config = dict(
    n_layer=13,
    d_model=160,
    n_head=5,
    n_kv_head=5,
    head_dim=32,
    d_mlp=640,
    vocab_size=32000,
    activation='gelu',
    norm='layernorm',
    norm_place='pre',
    norm_eps=1e-05,
    positions='rope',
    rope_base=10000.0,
    rope_fraction=0.25,
    qk_norm=False,
    attn_scale=0.177,
    bias='all',
    tie_embeddings=False,
    parallel_block=True,
    init='uniform',
    init_std_qkv=0.0548,
    init_std_o=0.0,
    init_std_up=0.0548,
    init_std_down=0.0,
    optimizer='adam_variant',
    lr=0.00237,
    beta1=0.9,
    weight_decay=0.15,
    lr_head=0.0108,
    grad_clip=0.5,
    warmup_steps=451,
    schedule='wsd',
    decay_fraction=0.387,
    decay_shape='pow',
    final_lr_fraction=0.0,
    batch_tokens=[32768, 65536],
    seq_len=128,
    doc_mask=True,
    train_tokens=427200000,
    steps=9277,
    dataset='wikipedia_en',
)
MLP neurons of a small language model. Each row is named by its layer, matrix (up: input weights; down: output weights) and neuron, and shows model dimensions 0-127. Each number is 128 + 24 x the weight over its row's rms, rounded and kept within 0 to 255. Numbers have three digits each.
Before each neuron's rows, "fires on" lists the tokens most often at its 100 highest values on Wikipedia text that the model never trained on.

fires on: " c", " d", "h", " m"
L2.up219:115096176146144133150108093115128153135136094107130140153165109158128131156126100144140134124112139120157091117125127196132134129119075140145097153127152119141123104133146116140145106125117142140117126163082162103162106075128103140165101113089145079135155106173128117144088147145115158167102139142100157142152084129108120139120174080129140148180160157140077139115117122102159137154093
L2.down219:110097149109147163130105098142146121136115078099116146148190111136126104134131109121120110099128154152144086126105106201133119191113108129152109174146149149155115092124146152152130118129125133145129124129112163123167130103124144117150076121113143096122135101147126124131105138141122148155117145134114149131120078124096139139128157104106143162138149161136067159134146106130159145133124

fires on: "-", "==="
L4.up238:095140126112160165170097121131135151162123114118149142100130115123170143162094079124130141163102166103145122130141198117180106122137132111104123080128094120127102081126104118128136137110191129102154168108151130151123093122140104153142145153114141140156136150090099095091111148114114125185182142159128136124129133127117115122106145130131145136174143156130088097138104102096109125131121
L4.down238:129151151128126158030106130150153088139122128141136088149100123132094109148175117123155102145152152117106177124093097138120154102140115103118115127110147110093138127104118108086160110128107134143127099136158103123160140087138134117120155138161141089120084099158162137131167118101140116116101123165092092122122117167128106106130143097123109149135141134127133115158134137109133081170146

fires on: "s", "al", " Film", " Cultural", " Economic", " Management"
L2.up26:135136177124125113128117116143097137135096120109158119112160104180131123107148112120150161131133126130095120104169105122138082106124115109140106103159113132102081115154130104161174154136164125124135165160089131131145173099132125106103161145139114110113153141164145136074108119092092114146111084131118130100165068194096130108140124134140141150117167139172108111151114149098141102144187
L2.down26:128169119155139111144123137107144108143115135133098135150160136158147167164131144135139109158122112124116138123141139145126168111148128117167157129108127140159133122087084111109159112096080117099126073114132129109101141141141117154115152127151071124165083123113107111146133146125099105129149136143137131121089131137140097203152113086140159127083072130161156125137175115153080139101123

fires on: "-"
L2.up51:096109165151158159156149140140092110121136120131082154112108155133136156125125145158124114128093165115093142102129194120119129132136130091165104119133108133060144106126127128112111115120158135123150135124115157132150129101135116168105105100126101119112182097118096133067149110147170087142147099150083080140106097133167107128144152093166153150110156161088113107147127134115155126133107
L2.down51:162154101117086115095119107117155136138110118122154097133145085106122106125116104107137145153170093138160101157113078130128110106131124162077126135121118135190133135118108122132144143165121130146156135144136091116105113158108140095136162165130142130159093142117158124194097135102105189116121156125157176114159142126125158123134104148105097115144112103169150160120133116122089144113121

fires on: "s", ".", " |", " debut", " Albums", " lead"
L6.up537:158124155096185138105124126141117078092119131138133134130116158108107126133153129127118162170101091126099123127132102161144113144146135115113118131109120130189108121124148165112109105137161140141127143126138121109136149141122125149127144148163143121126119110116108159169151074113164097122158120123144130145142094098072112170166143125183124130169129101133104169113140076098121136101104
L6.down537:128096135150128084191158163069140132119130095137090061168133125148076166107109126113129157095122149110129137135124122127120119129126113177151176119130165116129153106145148132138101101138132160129106124128110119161080125158107118129107169119115107124122132159135148126110128125110161123094107157163144145169143118159139107140118137079110099118123121108085138115165117111128137142138154

fires on: " has", "s", "ly", " only", " had", " is"
L6.up517:127109113101132166110132102109113165093104104110143105151107133118137118187139108094101145106123101108144100155128116138135099112087151116106110095158160156138098099137135193179120130123115139125157085145135136099166160113128151185125147125125123130175117106150133134080157159119109127116114112120165152141141137142126173114169133094109160119116141119126137105177116127145136137145151
L6.down517:124115168103117130124159135142187154126140106107089108147120153113124203151118119086130120117132140121097171135120129099136134147101137105126120143124091113119125115123102123116119122111157107128095143091155116122146153146136152126136132138143151150103084108183122117124134124088135128168148126171119108099123125152093144086127118175117104105095133160163145115147106096146141145130167

fires on: "-", " known", " death", " others", " last"
L2.up579:096166178148157127137126108124125116167099078146130127102099136145169166150134097098156167111158150122157139125125162151135107099095100102112098120123084106112131113168080152125152120131157083136135112161129131138109127139144110138163144112135119134120138140144087104111166118135151118128138136110098117140119098120124115110155157134093162131112156145134088122091104050158158139176126
L2.down579:165106076102093134115130143133132137089159174100129114147169108111092121126109145152114101125103110129114115129132097127136143108168132133140165137129175149148098139068179103114104118127108163097119161116134121088132135117132118130082129145116151118141112132113174139140113154133088150125096114141162151134139154145144144133092090126157103116147104123134175137152179201073113119088129

fires on: " a", " was", " has", " had"
L9.up368:164103121116156105110098091134152140097134127130174103120130163142176102150162076138142165139118103125128108112126090137183163127140131143119116087142149147140164186120117080125088101092115120141110123143117108126103117137135117083126162125151113110118119127146112108146103118143152147112121157186136143105112123137106132083086096161117144146158136102149132125122130182150154130129159
L9.down368:089158117091121134107177148140114147111154134143100138106156119139102107135105169109160151167156121131141150181116109106100098121108147129148119125107137114111141118113139159115105093097112156125154158126155129131172136169115142161134097130115116131137167130110133120136082129097151152130120069144133128128117168075173119139147135112105117123142105145129132129128141092087109131104126

fires on: " on", "s", "W", " early", " response", " ST"
L4.up636:108123116111144143098155075148142142136106089123151104143161121135144139139155110162139080145112129097181145133141134141084121084110108142151116128111139134153083165185087138111129157120113114133192119154133105137107115149126126117166148140171141153044143151124128083118175146124081101109156109142164108159158109115120128161148129127139108129153140120111129100112149140097114087102164
L4.down636:142153154129117110152092172098133119122151135126110136119089107124122114097110146092142156133134136131081094142104123116157141191171143110106140129137142129112172106099174127160132123128126137135065140120127145106175100117126093142119101112118094107222131090123128176139095130133158160141120131091115139115118143142109090130151152161132175120095123154147120134125124119172141159173104

fires on: "s", " only", "ing", " which"
L4.up513:124123114134183124112149099121199117098105103118045094139145116172148132160131155119124146149153103107107089145134099155102105130169168119100109112101146146127091139144079124128119142143169161112127136149148131122150095127127081139141146106156133129115140103142140079130152128083089181113109095120165117140150089113124126136147130131124166137159145129138118134110130123096130125117104
L4.down513:099116120138099142125161138122132126136177104118125127135119145118085137114180100127133099145150154156139145157152111109169134174127112108082102083169114115110131107158120093118143159151133123180129133112139158092083117152138126153101080141118148131139103138156155145135141099125146120091118130166113082147121150100112133097105142142136095150146128128119130154177134080166080143116112

fires on: "s", " has", " For", " had", " Men"
L6.up487:104114133133128149081133110150153103139126120118114101112097152133176162151158135089137135106115107137123103103142111174157141136146136108167120133106163124180123124110113105114105120120107129119106143159165124097147155140148156106161117169126122139136115126147153143100120133145133178093128115160159157094079124099122121103070146128118167146188123104142135151139118136155103137154170
L6.down487:095133166117136118129108153126132130099159149129125093135129142114155142113097119116159114129133149102139163157147097105124099098120099101152119153086138132105120142066185091148134082160121097107102098111087113148125125133141108142109158113142104132156128160120134138151151141077127100154160125129155152139136127145140138099134158180136130146135129116165109090126139114140120094147150

fires on: " one", " York", " One", " appeared", " similar"
L2.up178:120142106134168135121107135165139142140102102132148131099102123177146119132125135121149151162116158128158087031154142116140150141148079129120120119166124136123144154138108083141139117128110109107147130124109160128130104140155141127102118113146137117138122175133119119125130082226134144130115136096126086089112133148151100094130170092095108131137114125157090163151109114178117108132108
L2.down178:131103159158100124132154125101119111125156157129118118154139144088115148135131100123108103105149102121106182202097107145105091096121163114124135124108124121123108092123145164105114137125145145137132126132147095127144136122100095134139140145130130131112129108141132122122144177027123088130132095160115150163135101114104134154132090159155162121135140131105181086081151139076132136136138

fires on: " |", " a", " 4", ",", " 3", " an"
L9.up27:116118124115155106130113100144126107092154106123154111133140151170142158125165131096156062137141121081073119097101140144171139166139129094113164109129142119126131147128105170114115134125122140138122144116120159127164082130137074069099133137108114139115092138143154132120141148170152164170087187137127123143122134113118122167112098154122103144166131140141107124132132152162154126105128
L9.down27:131120092139110138139107141109158136129122118110149128110143118175121085166084151110145158155063151139096162111136126125110152124151139171123146145175137111150154120127162121130158104121117140116132140138130129112117109134144141093115127149118117092085129169093174172142121103124104076137089062177147131121123133119151117131106108138148075128137121114165143115105105155133131166133129

fires on: "s"
L2.up578:120126148130146154124185123147107142095127096138127131127140092117132128118169136131142168107124099151128073143134112150184116136125118156164092125128115129153089164138110116117083149134116114117158083130138044138125069147120137137110120123194152133129113115142117123080117113153145137104129135130138164110109084138115118146148114117107136157160068119144141130122186148139153141085145
L2.down578:149181096137123141108089137155132104084086116087074084119145133146154157116131150154106114108134155158149110119141101112170069162146146130156120086117106148082133093147114140133106170110151133116119161129090154150129134108128134154122077158123129139137134131117163143125092124147146137151112132131137103108161092118171133130143115167161127135146120140120162138123152105140100149082120

fires on: "-", "\""
L7.up626:141118150097155122151121109098126092142108119114134147144107128125161147160116118186161104137146195112110140152130181176137111123075111111106120063129092144107089132143137118093204156155131114113162136138126111132114131105176097131141137113131119126111104155106160094106137145074153140132094101176118162145140125160150118140124148128128121132111143104129101104144133120103125140179122
L7.down626:128121152135103113139056135136131105090105130149117129143120119128054126115130125108134148141128146090130100129081148101126118092125125153107120176076119159143096120128127132099136143163162131123116148136123130126135140171120138140123134172094143074116115151090121118151172100073140143094116113129144110189167127105152107134135120140133099137111141148112123129166112152163121129181166

fires on: " in", " part", " station", " career", "age", " ("
L9.up439:133130073100138133146101115161134153127106141120148159128131109137167119113140141151132158119147107098115118133175132118119120124137069101160102121123154120083113134146130104133109122105142127122108152095166160184123117122133141169138137153124097143127134133122127137149174147119117118180085131149104166164140127187145084105140142154131172174145140149127146128133136100116122133139104
L9.down439:089153118177161120119138168130108124090117104128091125139133133104090159080128088096143140116114161107120164178108099126114139077143160112124130126122121106137143137135122151155146149123061101138183123111148145088113171119122091096124141108166170162105108125109127127166119120109103149148139130119114098121157148098131114153123159148123116097093142144140103138124088147088147119121124

fires on: "s", "e", ":", "-19", " months"
L2.up136:108118113126122162138146109114117095131124100098162113161133125131152124087103114128121126125149131114142126110161128141108069114133060140119136103158123167084105138187134114142172150132159107093152140153118149136120130167173117170179134099139106134122101086148138104103135139121118124144118072133112139092144129159156120111161122092180121152130132143129128114124109135057125100147142
L2.down136:105149128122131143139118144153134143114166152157086135135136081121116127157132139128154119147137110101118142083107109116159181172129177090131111150107133097162169123089105107111101116158154132165122127099140114141131107118079148098118100119129140096133149149142100159146106144126147129101143141109134128145116132094094104138101155156073123142168133141132142150133177087174113167101120

fires on: ",", " a", " B", " be", " were"
L9.up415:179119121115173120099118125171115084119174119126134122073110161128167122092129154150157121130118130119080141100122171123129139130134161101097137081157131123115141153129134135089142141136104179112117115134141148140182113126141116122146090160083117152123134140103102115138142140175192156101108143132115108139092123154127119103130141128110142175147123106099106092130129106117123122091139
L9.down415:147088160114124133131097126149120099110148107127115156192138092124162096138103142116109160115088118128158141120145126126121128183140088144144120151134147112140141147110096107143106116112145096136158106159100075134106132130098108095142113103165150109142182134166115143141114120118082109104153147116093148126123132118126149143159137136153141103154107121142183141132109162097156132127128

fires on: "s", "ed"
L2.up587:132124151110167156089152093133159107119142116132125117131100090125144122172147122164150145101114130086152107123129157147148128109145141151183095146121163098141115139139148133139091110116120161129122137125166057128157068154100174127123172127129130123081112141157143087105133137131135170112165151136134130149126086121135075145096122147109118124161112115163112131075159144142156118112119
L2.down587:091116131122128135123127129132136167073135171089156116118107117126119116142119142105128133152148107123141123145084109090125072152094127152089167073148099124123144140137159147142115129141181097132139128128087126132126173120126143139197062112134105090169131119087111162130102115150140132138097122135148140138145155136131162144132145137129132154127119133144184154124140119076097160090114

fires on: " in", ":", ")", "T", "=", " P"
L6.up402:110150092106155164126165157188084125141115133114118119116138113115135124149153120129109099110093112128130118122155124113129125139145115153118112123166123128118094156109138134115092191124104071131149125129160147140127131097145127124139146155127136098113136103148122130112177108115153083104109133128172167087126072143141130104122172116093117143104140144133114120131172150135125141104179
L6.down402:130123126137134112168123070114137134150146113110110165163135145149095128134142127087153141133194152124096134109119121114126135123123110115099154111097121112145148102138133105127102119127099146144114112098112145139132147177134128130099136101145126117133150137110155135180104143117142160202136117121118125128135187180114117111147097119170084145140119155148084154121114108106082096132087

fires on: "s", ":", " –", "er"
L9.up616:116142141109160158121109125109106108143112096108122121081135115137152141148154100188140157142138092123154118109108122128142091137140117138143095147145165106140086154146127187129138114162164135131140147142163110134131157151135113078158113134107125141119157114135121116103137106138131080163142131131136121177123069113112075094112145086181138191139125160123117103082158105125097130104130
L9.down616:154162154176111099114151109071146108104106155135102133125127152115133112111162100087106124159165135136086176168112113104118133104103098107122154173151124088173125119114137160118108103141124147115120126122104152162118127178091149180126099083086140107145116113129128141094116129098097127113143147107158115104151158120183178075115161126117115093127109084122164093154147122149154144117142

fires on: "s", "'", ")", "d", "m", " that"
L6.up505:136136204106137185112115149146129108181133113130165134112141134123101146085132125150139127131086137141136098117137099165136109137146111151139101144156103114147120097118153163127116086149151121118175141123140107105132169105110116144121141089171111130143140157110109166111134081133146112136108094100124108139131119161098113101120195121108167129110113130098099124134179134122133104137125
L6.down505:104100104162127138130152136082137133092144146148095098164146137112141113184149135138144150111147186119143152094114129117098093128093110134138113147118113155112140110096106167139139130137102118113109104118166124162127097061163166089138164136134121123109131097131145101120093139106129155122114146125150138136163119146122151110150092122106103077054118150120169116134134147174120093131159

fires on: ".", " |", " non", " All", "for", " Best"
L9.up346:106093135127153126141119150140097087118156133122133123116119202130104155137144153158180139071097124090157086153108130153116116127115134126108095097123135114217106128132133111096129147146138185132171101161148169142124143123144096134139134116125100147142127131145149146133081138158147154118102164072138145130132129131104101134120176122139143143142135135172102111135139126129122141114142
L9.down346:163140122099116096200110147133177111125110137199138149134130112117142066105133087128135124090108175132140139085114134103093120130127106151130124129122119137098159177125150131121101134112134136144104117116101102102127136107135144139106115155112178129105127107112118114145182126142132116147153114179148171129132137130121113107137128104104115093129141173095160130105102103146110118154163

fires on: "er", "n", "i", "z", "s", "r"
L6.up194:110136094134159133102117118095124128127134116083189109125154118160138119116167110154142127126092174141168105090131109129176113137132130106138103138127169177112083156150144200135107134129136142121138101156114114132146120140114176145158107121141107118147100126097112133158126131145074140154136134161102148153126087142135094104123078128164114154148147133072113136090099086149120124113140
L6.down194:116129131135130129138130110116153128129108114170132113083135133138120111119106106103148146159094103132121182106139138140106104047132128130156165172085148134179115144128123140109125123113093136063108139117158141186084152160154114100144075105171147095138152121116111158118140118149106109083139143080136109123143139116148116122130167128128121118123139169144123130114068124102164117112182

fires on: " one", " 1", " One", " 2", " Telugu"
L9.up104:152096116056106132144105104130130138157180103100121131119134142108101133123125129115138134127120068094137120086128113160156131110113123118126084089120147166111069080186128097184151123141112155143129167166107101149101127102179070107140132144166107074142119135119148151110127102136129162147120115131146146156121111129108109168143140126143174122106121163127104119142119127123148104149111
L9.down104:139122111137020116087108148121128147138131118135140130123131094156156125108130130173106126139117128128126173146129111115121106108110136133098146088105127139117116112110170104178131115131137142087141110127134147111154090150108082154147118123173134160114131121128097124107125142126129158118142113142120169117121128117112133104111148106126146145155154105132136110116085169093102157132107

fires on: "le", "s", " &", "e", "he", "glu"
L6.up469:122135154117156178142147109133148107104102075149105134122153148121087144145167121106162155127119133113144108111126092124143153100096135111183099131117113146144152154148158125138114131101134067130161142128175118112136130122114160112134095128163134109136130164122097142126165151150112139134114161130138160145139078128108126151070150128083116150113117137140102093075137115119152115147168
L6.down469:131130112111127083102114170137096142125141186065189106141156117133100107117135139150144107165141127169125172144112140100100095147151114141098160119163113127157108085112130128090150128161098134147110145110108169149141087137152104145100111136113138122104134101103134109131101107105132147121093131165071107103144165146152150082143129150144124134149129156108136143166156135136117116101131

fires on: "s", "ing", " Im"
L2.up141:152153092089138121108103126114138126096062135087084099129131124159145129111155127112167127106132098133136104149179106145108130109144150124126133123149126153133085144125168087157121153114120080083130167155132121168116144163167128143160146147154149138107145128176118095095149133108115109121094081133141125101098113140091138122107137131149176172120143121091115137140133121124148101157164
L2.down141:158103169141134155123099091111115120140197114161128123119133128101119103124128124144113129137116131148142147131105124112186123172133093126118122122129133147118140094151096195160135092120127126143115100138122118081130131115134157102076134086114120122134141134127133113167134101101132160149146170112113097163156130117166102106162122133120096075143140098144121130156107136146108150099108

fires on: ",", " and", " Also", " is", "/", " Genus"
L10.up493:140111124103099128142130126114145082132101141135111146177155133128133101121173102107133101092087128130117120160075091102136117139114135118173139133124141147142132167088146110143088143114087103138125134136177138145143157118114153138112121133156138113143099125128127134161169114128155138128110133116201181137087136104110127164110135157083110103146148146091120153097103143108102090144147
L10.down493:129107121127107154105064127108150131090134113173154167135146157130136107172135160126117133176139098102139122170153170151115066130109147102119120121138155122133144147122120107062142110162101159148101137148114166133128139127104147134077135096122085162163111125152140129113113128145125156113132144126132081134123093139142104109138139121111136131143112156100143123124148149171142172165121

fires on: " in", " through"
L6.up123:092154099159119146106092092141107124144109086108157130143112111138141120120139091087121112121131094115158149195146155142125172140143129125125117132119153100107095169145136112104102143107136124131124130109084206115115139121170150119135116123121151122180144134151105124118151163144150150152126145082116135137097131202091138143131152102092128135101176106127107104135128075093114075138180
L6.down123:086087122112133134149139144119138152137116116119135141189122141126103125126134136079142150188154123094154155101147106110183089187139085168146116122143083134123122130136170138102136137156118158135144121114131158150146112133130113124119136121137125105153119148072161140187144124110156139119125130082145163117102119115133134125094165124085136135114100155132115158146135124087094111089082

fires on: " (", ":", " 3", " in", " 2"
L10.up157:121139090086129092142104141133126121123138113114178142121119141098134134124156123149107116083151132108156160161146082121121110157125088161141115134144154150098110166137124168126129162136143144153150134093123138116109178148137155108154123129145112123140108106141125141102148137142100124142134132162079111113130100129108113159133110128129185159119164146102164104098113145117132190117100
L10.down157:138147132159159108120142166152104086163121154125121168178176098117135140145120147145160151112069140123113136091130162153121099083097110099163136103089142131156139122172183107114121108076143118126150111148158141144134156121140150087111101128098180113135139113084113140117129122123100156133115137113127129142126133107140117130096136112112118111159109110135096128142102108095151086123139

fires on: "s"
L2.up17:131158124134135166112160095120162106118140088137100133097119079139148134159124113091118132123138130094134125156130129148144120119147099125165096122139155078169128134142122122103120121133143136094094094135157111125140068153151147151115138139181169125159142142127057151117152129118128165093190129115133101127123112162138101156086124097095141157172121150132121152092130076150153146109141
L2.down17:083148113117137146145111112148128112114137159091151126178139186118149138133132130122106144155154144174115138111118122109156105170152146109125146109119113166080121127105159118131114133180147160130145171096127105107164143102091147101112135134121132131091097113160161131097076122152146122126084159128169129114097139099084130110131136142158120107109095099129147156111152164103118137112113

fires on: "s"
L2.up542:135147146098160144082169142115087095127109113171089160099154109142153146143145135160146143127106131123141098162156135174108103107124159125141093140167136139121060167155133104162122149160148096098133133158140104139137082160124154164154130124138128096106145098159144086078179116141136121113123122148142149086145085165119105116125138139132112154143107134129132101083131125151148094117138
L2.down542:134156116177133145170157127160140202107116116111125098139139173133111128144092160130129105094169098157160132083107138130171110126106130123078155125108109117128147141102146135083111129128132131152115130139119169148130154090140097109112109137136117146134086118131112162100084134121128160155099154167093119146117157097127137096139116127152149142146138155134181110164136111123069163076074

fires on: ";", ":", ",", " and", " des"
L9.up499:098124075097145162117093105161153119099154134134094118150113113083109115140185131176073171082119093121139064113143099121099156165104142125154160146104159120125095092126114096154117135117099127173091104158101115146153143119107161136122119127120122165145129133167139108148120120153110166091111119127117131114158107143124159150058146090122148126149127117105134131118138117110128147136114
L9.down499:165141122094124103113127113104088171134142103168086134130161168132101079130124138110103110145094145120172098168128168126134114151133114128107115104128134115112120127131138146147113154155144103126106104164140130131127133125164153140072089146121099123137107159090160116109106135101166143138174167111171115157111118087095110132122153105161093148130107128149136156118128148140101137127135

fires on: ":", "ly", " but"
L2.up397:127145143113155153098155101129092114179118131111090117167120102179118157143097121122128145147141116087125111130130147115121075136112101130106142129132130149089115109148106129178157150107145157087081110157167117092127160119143114133115156139123091114161130103172129143134154115085142125117145117094137130113145103138169080132122169093143154138149171146155099101101095127075102098126133
L2.down397:072102131129098112132151130182140123119134097157115145120078132131150099112111121075138122128158144132084127070116115153126142164142114153131127139142123100098151145127126094086119121121146120158096154104153136134117073090147135111175076155135169117143109119155123138162100112126117157178096107169128111114107149147102141127111116134105117133144073135126131135170137129139132137139140

fires on: ",", " and", " a", " born", " he"
L6.up171:141116106098121136122162160139141130099089137071155132119131143156186093096091080156156163120127112138115132127135138143079192129092125131131127108153157106148141128125160138095143173125135105146145177137149155171122135118135112142106126139106061105082095127128144133143127116095114143152100134116148130088117139172166163109168139129099145142136106101139118120149117100086139146125144
L6.down171:146139133131138147125123122144176110112187154182114137116122126134118101111141103108124115138149093146108126148141119120160077174119133134153124107138119151126138125066103099138152099145099171120101088135148108104123136132102184145124110126115111120124140130096144147181150115125137156098120150100149135145132112163121127122141099108110104137108117107105103127167139131146139104155132

fires on: " =", "\"", "-", ")"
L10.up214:168111150106149162133112147134137117100091116107102164139137099120147122148115128171172131101149142129109132080121136146151097105110129123120099155133149103128136122152144128145140153113133111143138156126130112107115162117138198200139098120140084148064119105139153086145094099131178121153099136134137132148130135147122098118155127152087112136111127129125091091159179072167081125165157
L10.down214:112126098138126124129132085098139133114110130124154076087092155144128133099130095099129139115148135123153145117134143120161155163144121160140130161097100122121103156111089152115095141143109163174066109156146144154163129168120089098125146146130098123139141145106150155067128135098128127080104087145159150133118147114141157150139154112152102127151129092146178169133117102089116120138123

fires on: "s", "es", " participants", " not"
L4.up577:132098122127142112145089136121151147134128138115089118093123130119091150127159138123135117121122107104150097116146071125077143135096117123162135146132141166106142120162161143124112148120142112168113114169128177129128131101167109110185120138143119107067114147130117077101141152155124110116141113125159152127121127163093155116086120200119120137145173149105098086113143139151116131146144
L4.down577:148173111127109160110155108121097114112159142141132149138138112157160094072082093140114135159127105129137133142127201109154093164140077126109127116097137117103123156127119143130125099153112129109148104120172078131139126162116133160087098183110151141170154114120154172167107081092123177126122102152118087129098119097156087146125140108104116126151090132146148150125126140139121125107134

fires on: ",", " and"
L9.up513:105151137108160130145117132136123147150165106113146082106129147115087143149129130114141168192123086122130068122131154151116124152090105082123097134114104154134122144160149149106125160136139089122136112138118110129108128112157096124107159101104148161131155135115101134122134131101109127114125150124121110131121105106137133143087150194116088135153109114127130123093180092110107112146133
L9.down513:138099182125128150110124118104160109146155084124125128169112160154150102142147133127077117110145160108112146168143208121177118160130128144138112102162158139144105126098116123121140103154105118120126076146116156146142192129127149113071137109106130140112118167107132140183095091122136106079138098100131128140119121120145152122100127147134148129101131107155143167124116132139148125083143

fires on: " and", ",", " &", "."
L10.up204:144109083117156096123124117130158040111142120094159138137139098094132114071149149118114123081151149138155111140109140114118159151104110113163117133126129092109143104145133159146098103113084137142119177163133125131127110105139113138094115129114124094082128143101109116133137145132072146132155148147138168158111102131113099151080111141134137136138140153130095152102112165113135143089158
L10.down204:137130167132083118183086110135140179141123140108107154133101159122091126126151123148120135143147143102119146141135164115164066121088137165140112112107113140178131105123146079134136138139141157136155111124144164135116158116116112146096118160152088136105102109115117141168093126166170109151096146139140114079073136140095124155099101124152134111142134120136157113116144122156129142160130

fires on: " in"
L2.up393:108129123140112129108111103137152106090121123098114152107145105174177112139135128119113144103126122137142110141161156112102142160171118130167117113131161139181126171155152129106123167118117117128165163099161139116141100160139175140184138100133111156136127107148169108087101147120162154153128119082124126066103088172160147157112133128106113154131138112112121089131121126143121167118113
L2.down393:128103136119170139159126123117102152159168148136149115146105170110094144140115116146160121117128189086114130108092113158146130099079128137085112137107134098092138109103124127171130116130120154125116117139131139155120134082119078122111118159115093099124126140111107157168135119086076105138145157154140157170112149134082096126126139150148127089109142173118105154142132105092134109104145

fires on: " for", " not", ":", " at", "\"", "==="
L2.up325:087133131101123159127134140088111152133087108093125119148147100128161133116109124144099135103169120094114100126123121137109075153136103126145123104160118157106108136171131119147107207119143126073124171170160169128142137121142118120132125117126106135126129127149123148124146171080105080143078130109122155107142128178114152109091135123110177181136131130138078117138160110089146118175148
L2.down325:155106128141139141098135133151166080123168121126089111115101144124093075147141138113129078142127159080112133143098114124149148143136159148125122138092145123160152147127108131133158105141108125112135121102107082120128089134147108114108114131139177100119119125144097103168099118148141169150158107173128157176124130073125140144115158127149087115157138128113120150161120104125146106107137

fires on: " to", "-", "st", " and", "s"
L4.up599:158114132135173171142111093121143137138067156098119122160129121147159112160140091121128114165144129086124114142154144141139106137103149107143119119137148110104152099132144099163128159106177111114094132150161158122132133100120170132116126118164083140116165103159096107107140138135129127138151080149117135131163105133137156158172114177124155142162111101126085097140103123098170100143189
L4.down599:112117143157133138082126113175133101124171112122120111140149105133147117134122099147110133126159137143143171125158130137109118150120154136134142099119104125123115132130135123126118123146087137144105132109118122126160142092172065135105169111128097154119134151153129128163162105121143098151140139166094112095154117162153134162141122157137077105120128125122142073161127103116132123122075

fires on: ",", " |", " and", " –", " &"
L7.up237:093092128099139146176101118135135115131107146083122097164133098124140103090164100151158143119094113118102127145135125131135105151147143143098117131135150094111138158130149145152052157118167111146118152139122138122135083109138092122128145158119114113091131114177132135141154167127117126139135144138155150120105088139107139144113127130080082173147114144108102094151158093123075136134131
L7.down237:149141103111139091175202103112153087135126103174130112167141160097115107123117125126117109130158094168149185120128148118136134108140116131155135176125143164146093135081140139120148085136117161074126110132099154135148144152110152137150098126115132121153113156118126133108112092195129137126118070123112090101139149119156120123159117160117155139106111124128144133114114115132125114070104

fires on: ".", "th", "'", "s"
L7.up421:120121139098084116128081099132163165160133109113143102110118137116149073155122127123172143142112131118121119134130131178159116151160064146156119094131152157161119131106146085135124132114084106126119121152136174143156131144131133113115126148138119116132137113132145098129130109174124145115150114121126147089114108124144134089108169096091155138146108094159105105117160150108137112098135
L7.down421:115141104097147133133140095112113114115141162173126125103134108140109112134143109126132142097158125173125143088143147136116099177083112159149138142100096161209115146119119159131126098157119109114166123129166112160154148142133148168143066148111132142111120113122150103125108097115155101082140105134104159117122091146124120106076127127123126121105142154115160140158123119109195107080146

fires on: "s"
L6.up424:092138173183133147120111104113128141103119074103107113116120124124125161112150141103121112146159134141158098153128086170164115138088088179105115101132134094151123136129099158163126089109144139118161147143087104110166118131138123122114108110178198136112128143116124140123115108144137150119113155146153147157095081140108194153133140126106140144119111156118108150124133130161166087115196
L6.down424:101135105098115120089133102127112113125087142146132136144121152120166127134150200110134155159180129144115177141149130122147127118134146094151143168088122134090123113109147151138080104154130157099101146112144166177176144130146145140088113103114107146081114092149137136137136116133119140129112127108157138171138101108120118092106112104129146145172118131126147084122164147144138114116119